{
  "n_layer": 8,
  "n_kv_head": 1,
  "tie_embeddings": true,
  "init": "trunc",
  "init_std_o": 0.0,
  "init_std_up": 0.0228,
  "grad_clip": 2.0,
  "warmup_steps": 200,
  "decay_fraction": 1.0,
  "batch_tokens": [131072, 262144, 393216],
  "steps": 4820
}
MLP neurons of a small language model. Each row is named by its layer, matrix (gate and up: input weights) and neuron, and shows model dimensions 592-783. Each number is 128 + 32 x the weight over its row's rms, rounded and kept within 0 to 255. Numbers have three digits each. A neuron's up and down rows have the sign that makes its largest values positive.
After each neuron's rows, "fires after" lists the tokens most often just before its 100 highest values on Wikipedia text that the model never trained on.

L2.gate888:105104135130159146102143159148141115120145111108108127099181139169152176108131181144144137149177136131153056099167139106143088110091082133127126132101098153141156073101094116099152110118124092106142129128109092143097160163180128195097088113079157175104101103109097111119078097130114150096199132100135132156140127102140059040100153114065157143136159088145078101090055071151134109067105121136087106191117103123077084115051128089166093164097152149186097122188138130139107133148092152103146154141081199155122139134113085128083120127156152191130199116140143184149144170150138141124
L2.up888:164155170110117087105134131165136161099138183164082119133129137178150183123175103151161170108201112086110087133136058084161071138080091116117157154159079127179156100118094124124178135067122144111156111131088106091117087132107098110082095119080145178122131125083108138107141109130148068077140128130136089081141093129159104115096162139103148102117107098072168117156115103156099130090079081127159134134113123179128084122042124179127115158130125117184126096139129139131061105138120148075100169176178141116131158096156120094069124090141189136148140142149125136093130185131129113132
fires after: "|", "\n"

L2.gate826:081101164164164138130122169151143161175137110126097142109109135101069164112148103067120079108181159139107126153101132136103137085057138136142157106119111246131121098065113133140104186168081131105148186118134143121171157097084156117171103120122129165124124172165076127133164135124107104148049124191100152085177129049136114132130096153105118106141099112144143105130124052114097089138122156128111183144106154106064153117081115137083116149123068140112154112100148146128144126142182116143180113176174100149183098134099096101129198112085162136122098105103005112100147141152154061150
L2.up826:108128175139112080155119146143148093158139109115060152140135105125159184104136166138112140114111169159092118106138168139114150184168059150161153148102118133127148121179097171166167123133110158080125092160079138115114136115130146143145131125138121115105131138115154085141158120102143109141124153137129123127101151181080090185088147185134068175114161115158141110078100117115078086095126108148078145198129101147103141148145139165112183063136155160083162149204113171090104140107099113154127074160093089051178083100130139142099114094114128188117103095100130191151115107131191151139
fires after: "\n", " |"

L2.gate218:166141159079145102098107127155117114125055117135133126142128134125116204067180124097157159132135141140133118157134128093173104104080180145130095205165084119138105154162176149163130171143112139113120148110138178114102129182195146148149117119112157061100135163129104059108130153115137110081118070113118106132154107147126109125138138113119078116120120152139134080089141052061175110045107194130137138152129154094172141130104165088148160114133135163091109080138178136110105065098138097138143106164105212074142155127146105147089082074110187152120137187113166141103151115111110133123
L2.up218:150055181113124070107117167104155099142123150153089122133116149149069134066099150197122101155179056158195150088086076137128085080068106163113145111133133139108095067098127129085079168197118113106125109107124147096153091202111087141127119167148135148141089111124087149161114080118137135075153067106128130135128149111143116092173099115169141174122092131141112123144106123052104120089157138161180136161129205148136105193137085154088124153164197119112135085108136147175083169125157150153123083144093170113174085055145127101121107070121184174120140107126105100089051151096124138134
fires after: "|", " No", "-", " 1", " 0", " Total"

L2.gate1491:123148128081129098135131085147148122069085162114102076112154116142082089106159052116148133184159128234153100153110064093146110104146128125097132126138111155138158134127060214131105149093147122107111123133136102140097121065100138187201124106114162170164056164152133083133175182100165131101114122122169144127114145161116167126153132120063153134139136161138119069101155088110120135170131122158135159164090091152081091159132196134075081124170080182097123117182093092165102160137109114138112074109036135185126147062150097130099137164122079137134084133136201144050089145092176107160
L2.up1491:101117111127103087156141163176097119129091157096100096132134154199116116172134090190129137084148112099147126157147140151105098073138060137122155106108110096155180125083153105130149140126117156139169088102158147132140162171126122121157074174120137112149075160156150127112110100153085100136187147129160159186113101128116115159100099097139102091187112141093097159087201147129188113169139158122086103107056120168149139148131158139080172130127137088120131177156119101186178197117094104116058118096134146150146140102133121138130091112140101140096119134178098136112190146152154181130
fires after: "|", " Reg", " SC", " Pref", "av"

L2.gate982:087173170134142116112166093146178161102138097144076140143156163167155255132114134077109121184109082136130108117082100163150132152114141128151124167157135113105123107143117148158129089133120117222166139068069211078165117119118132220108106123145131132090163145125150149128098104089122136081107120057136161148079155123180107107135128154106122107146062162184190079092122181114125102092130103112111116164069079125173157116094128120158074147169186115132113146119151149149107146106089145069143173177158205135134111074195130061121172126129131108132146133121105127140100131103171118162
L2.up982:161101123082131076112166145109107091087072125125120099128157098122145118110106096176123106052128208167127101154123109118136046097106180097122144154123048138168168070104103143078093134118155106137078087124123103133104140169089175163112126148123176118139141127152070083169080140138158107087089165115083127150122145124110141113142088069172123068134174091103166083135156045108123119096087125083117205096142136100117124167103146176058119156090087106068095098119110148152164109153120118118130089120125143106160092134170122150114069192141161172134193157166133145091149143124147103116
fires after: "|", "\n"

L2.gate287:156165190109151123133141114121183103154169106132176111153124153095187174109066149030112122172127117114150140135110191100088087084180127131125145116118165118185125155123115128144132131068108126139149100092139132146122140138171137110143157120073171178217077168085139148137132143087136147124084049102115187116111151086052118187122128085159105122157128151119123145139107146150108190107180113132143162119140131103124113177122098164137102132129135124217112115144140177095097177113114175092047144159118134106121132103156150142167095163063172077125120131116124149057116159146110150146
L2.up287:160184156096150164163136202172144121099103118094176103124123156053134122095115155090128117123122109100141174117150131109117147080071120101094122106105145076173108140158122103114096110076086150068164150132119092165065145137137163113184064120126136124116096130103157127123159127068146137109126097075148164132146139144113126141095104152111131077176154112112128132057185129155177075128163129109094125168120144143195106114147141156138106124149113149095128140154074115099114150056139176145114119158110125079058134155139109069138097147121131076108096145069054179126103148092141152129
fires after: " |", "-", "\n", "|"

L2.gate1141:112182172127139107096098105119123106166133154149088158137141128125100200123167101164138142127099114128189143106182141107199037125143114125132077115107096124125170072143105111081127171126183121096169134126089150098100118163071162158150073200099183211121150090130140033134144190098111110123121129131133118123084122116140057104142130103069071108143156132215172056151137073108110081108111090094144175163107109125131154130129099144147142092152123163114167096161139121149187174174098111128119142154149172161131141129169110131084083139163092123136172122054080159080060141102182131136
L2.up1141:233093110104125162115128140120142162132097078132169077151117137112120202153153142129140125103158129136150091158135085117145107143098073169151155098133099107120151099131098148089129155153075064161119111162093125122121128185136113119061156173156157120084126118128110105115146123205113170115165160119109140136166117112118106219137118086082123126159162085138135092113119088157147138163082074108101122150111122178123114172047204143188159159233105078098155082108135099158145135146097127132077086099115144103169135120177079184102111115157098152108180114132112138102109150080121124184
fires after: "|", "\n"

L2.gate1106:126090068160103127180080175088092100152102155140147106111204113154175159111067139150150172125163069162169196176185124085077132142159133129135191125119099153131128196119152132152115121119108137128120111100156117103181175121047069144147133104110056087116145152093200094158130165111163137139124117132125122134126094196152125142105114094141113156084068070167124124147060087186112126156081094166172115084161135125113147128117075144102109104098127145095095146164160071123190098161126156148100156098170096127131102117172115094109123146123172093168121070169063159139107193106105097160
L2.up1106:137128089122165073124110093134164096116099167140044103134175129122145130181115118109142128098125071118186157144182101090124093091149110095111169122148133186152061186158135148137152120101121153127119126116134119055134169128117155167133143116183100094129110186073173123167102108100193106104093111136169121087165095188105108080070124088130080133104096086124124180117122114166152141181085181145102130103103137091116161154119079175074154088168120118173058125176110094171163111174131087113155171126174111123119093179135138097155138117108085111139163151149078149130106221089124122148
fires after: " |", " the", " ("

L2.gate778:136132117106124103130097109128134160155088161139138129027174111106130187134180102133087182166158144181166196149120130094140105158117155154061148151080111136148108191102144166101111131108112151153150184153096179146096164118087129094155147135133144133065094083149157137138125157150090146156092190071159128183110097158146106140097094105122155041152077081140163115096099088119136117100092132172147104100139123140101117171129093118204142160188108108126078114171079121086163155185128141139097105153044181099138096135184156100114124152179159110118136161089149134052140147156217124108
L2.up778:151128115129151116114150073099116175172070142169090114081104095093183150117097097120107077088143102153125156103131112110078115153076116153094144145114114141215105117117125097103195130157142135177187139151135106106114191096106105102099123129203109144114087139150080119083167105165074058088138082131071154152137148098099121117158144152175136097122171147075126121136119097070149152149144093047137106141131133144105181139162162133109112117089153151173076149114153173155159141052125109116099115150139120098108160177156099164155208079154112201113131131139109041158075076063128091116
fires after: " |", "–", "|", "s"

L2.gate466:149128187172169120099157123146135114132128135125108086124143106184129158097096125108178125164077149113116118172078121145088112129091149056076120086178110175138108146076105203146113149104154108170092092130246114157122148152137116150132133103163131112188060181084095106117176166094154142096119151157129112151181116130095117117068227120140067161112143123163189185152147150101117131176096179168137140153140145084141135072188110158112113116120119096182096154108140123141132170096122147144148126174171091054162121185158118123142090136098115129137135112068161143107145129088113168108
L2.up466:164156199191142129120112130126116112177106137159105116109131112163087169088134099086090169142085133106104125117116113072094132117098094102116133173169143148126118120057114125142112147150117094174115152163153128128058132125112161088130147092125143154166086095159144087171174152131143128080130138041120110060164157136089118108126188117165115138109157153139164138146094125132155166186132199071060123165093151142160181107143107129154108185150092109141137091135145072138186089079147079124086128130163142028159120143164194147078000132141126112181120147107079104151157113136157106114
fires after: " |"

L2.gate945:075082106094123143146100133120176111124156144097107083132105133158094106108115175118120073163152081079168182178104131143085128084139155087050137159059103174147134164106164098181096131116182124167094150098143102073143069108105111137147118094118088097174070134069182143110152099107177142106077093117125117122104140117207103146051113127164055123096129076159191152127115111180113148072088131100136122117171113086071160151142081186157183125134114115099135105091115087129116134176094123165160185173070095112051083149053166135123102145094147121038142145103106188088090164109143119060
L2.up945:079043105125131161160031133095130122137124155091176203152118092140090120171157108117118158137109142066129122161141133092091105142119149123132195154123084184184129144100131124146126154155115090142105155136112096141089120110168137149102140145110115096178112093147161094154143117112101065134113108158154151158143127146144154166124116167155146116094143122080106130193088198181182090116115148117137206142120147100039097135161099184102159121053134157129097083119108104156116174151146132160125137132119105086090124155107129141196098186129150056092164089137160087189109134143185115049
fires after: " |"

L2.gate1328:073075156144110114097166170154125129200099143150158140080096083090073177160116163178095176128155090064158104135141169129148105135130170141088127118109100089154157150156113124110112070139178149136095121130079195156150079143103145095119091139091104197101120129156089115141120150169150139134069135086073086144145153119168140133121194139121134067133127145191122108130092069133199153121138083163111130070142156174166134121181086089109136114077044069142152173150127102123118127133087143188107083145123149115147116107120148070164144156118161082191136171111174131074134126166173135122
L2.up1328:162170194141120173165097094081148158147170138159138145087092137109133200132134112134179117135128169113212110120122145138196132114142120080167113114128158105064176129130123176150122187176175135164103078105053131142086135205071119098050116142099186130098051135098130122119160023149138167094102188097124127162135131081155089145143135136124188152124149144154148151089158114119109103141149079134168185134137099197152126156088139188165145143129108132145091078174141166133139113161137129147181123077153132112144120100098135093127143116132153160134103190109131153140144026143105161130
fires after: "\n", "===", "==", ")==="

L2.gate1168:131152098152156099174080119117127209141129098124164121082162220144190188093144114079139131142097159108107131153110184153108092145084157118051135095160117174069100091096098110175152171108172161184136144123127147103155147068069094069113106094137108116065114087118143154116113171130139156174150091058159081118141126103177066175103130166107124081139113093151108173140158117125074132238148143181167116147073156172136170092092101120108138179119152141149086140142132136161159094119124110185117181140105197179128073140110162114070089065134174149123194089132120113172144153186120094203
L2.up1168:144108168088120108183144113182108141174119134146166103104156150158094132102170189163130138144131125155142133149110078080165161129124078080111119110077136071107154155180138141126185098131133137148184137133085146181155171052165180123119179104106114118148139100134110209186127120148107135142170163154131088113137114129159121123095128172105131097165104128125130142124076142177173131090166091196082145134160107179116136117158154103073164078120081140131077089134113127108109166119077137160123156105140127102063106183162151145154122128054146140070112143143146165125106081063116163140
fires after: " |", " —;", ";"

L2.gate297:116109113128171079137145095076104116126107093123139135117098084132134199089140141116138116135125105101179172128081154159115131137145114103119100140183128121092143126117106127098093134146108103095138167131052154087129075123130112139160083151138145179174068092099120140108076121065087089034106154127162151126119095131122126113103116074162067084122117129105132112151124132093170180151176147131145119138151182148168108133129140061170107161102166156147161165153113126223115110160046091161135126141120122127105128171146152155144142135106143185126121110171115153117086135107165189085
L2.up297:110129110139117095137117103112094169149114085098152112172102068126134136145155098148096141131099144086149156147063185176113131136155146081196119106130162119112136079097129152168088165135115119121165147151052143126133091105191114139101153136121117144146119117045096134131116136099112085111126098144130164087134100142101171133156117110136094130139090173134110100099124156094136147153169140172131098084131164171161163098126133096141094124141157137162179116163075102241125108191065135148108080128069078137103087138169154130140161117060114185139100112193094153136127115096117155058
fires after: " |", "ologist", "\n", " player", " footballer"

L2.gate1269:111121175128091087157104144144120099120063164161174104129141060156172130103138090143135117105110095125134155099151165092124107115137132164101086073062157096173120102114091179131122115117185162122075098120088087104058129120132130122247046154123104115137094109155134139055136146068127171111065074143098122096071171114150131127126167154127135132117107112133150142125127125124107102134117158181207113166146119052121105132119088135074161165106160111082126156125085110092111108128091147113112079117092122144116068134154162097118134102087109090097121132124161114141124104098139135145
L2.up1269:131149117156094081125141152103130183116081107148132117099160120078075106128172107100121161145148176111080219103100134136119138105175110152148107152091121095052107126117126081116118145109150156196154122097124095133182115140149145111160113117145085138094100133103115145164175179145141158123085131065157186095138106191094193167159173119159060120107072194048112105173094145194096159120162169136154106215130169201125096131079114067072218108112147179150173134175060096136136104117138154159151098133098142123166121130144109135058104130184117091202052057135094089157178172126121159152
fires after: " |", " 2", " 4", "\n", "'s", " 3"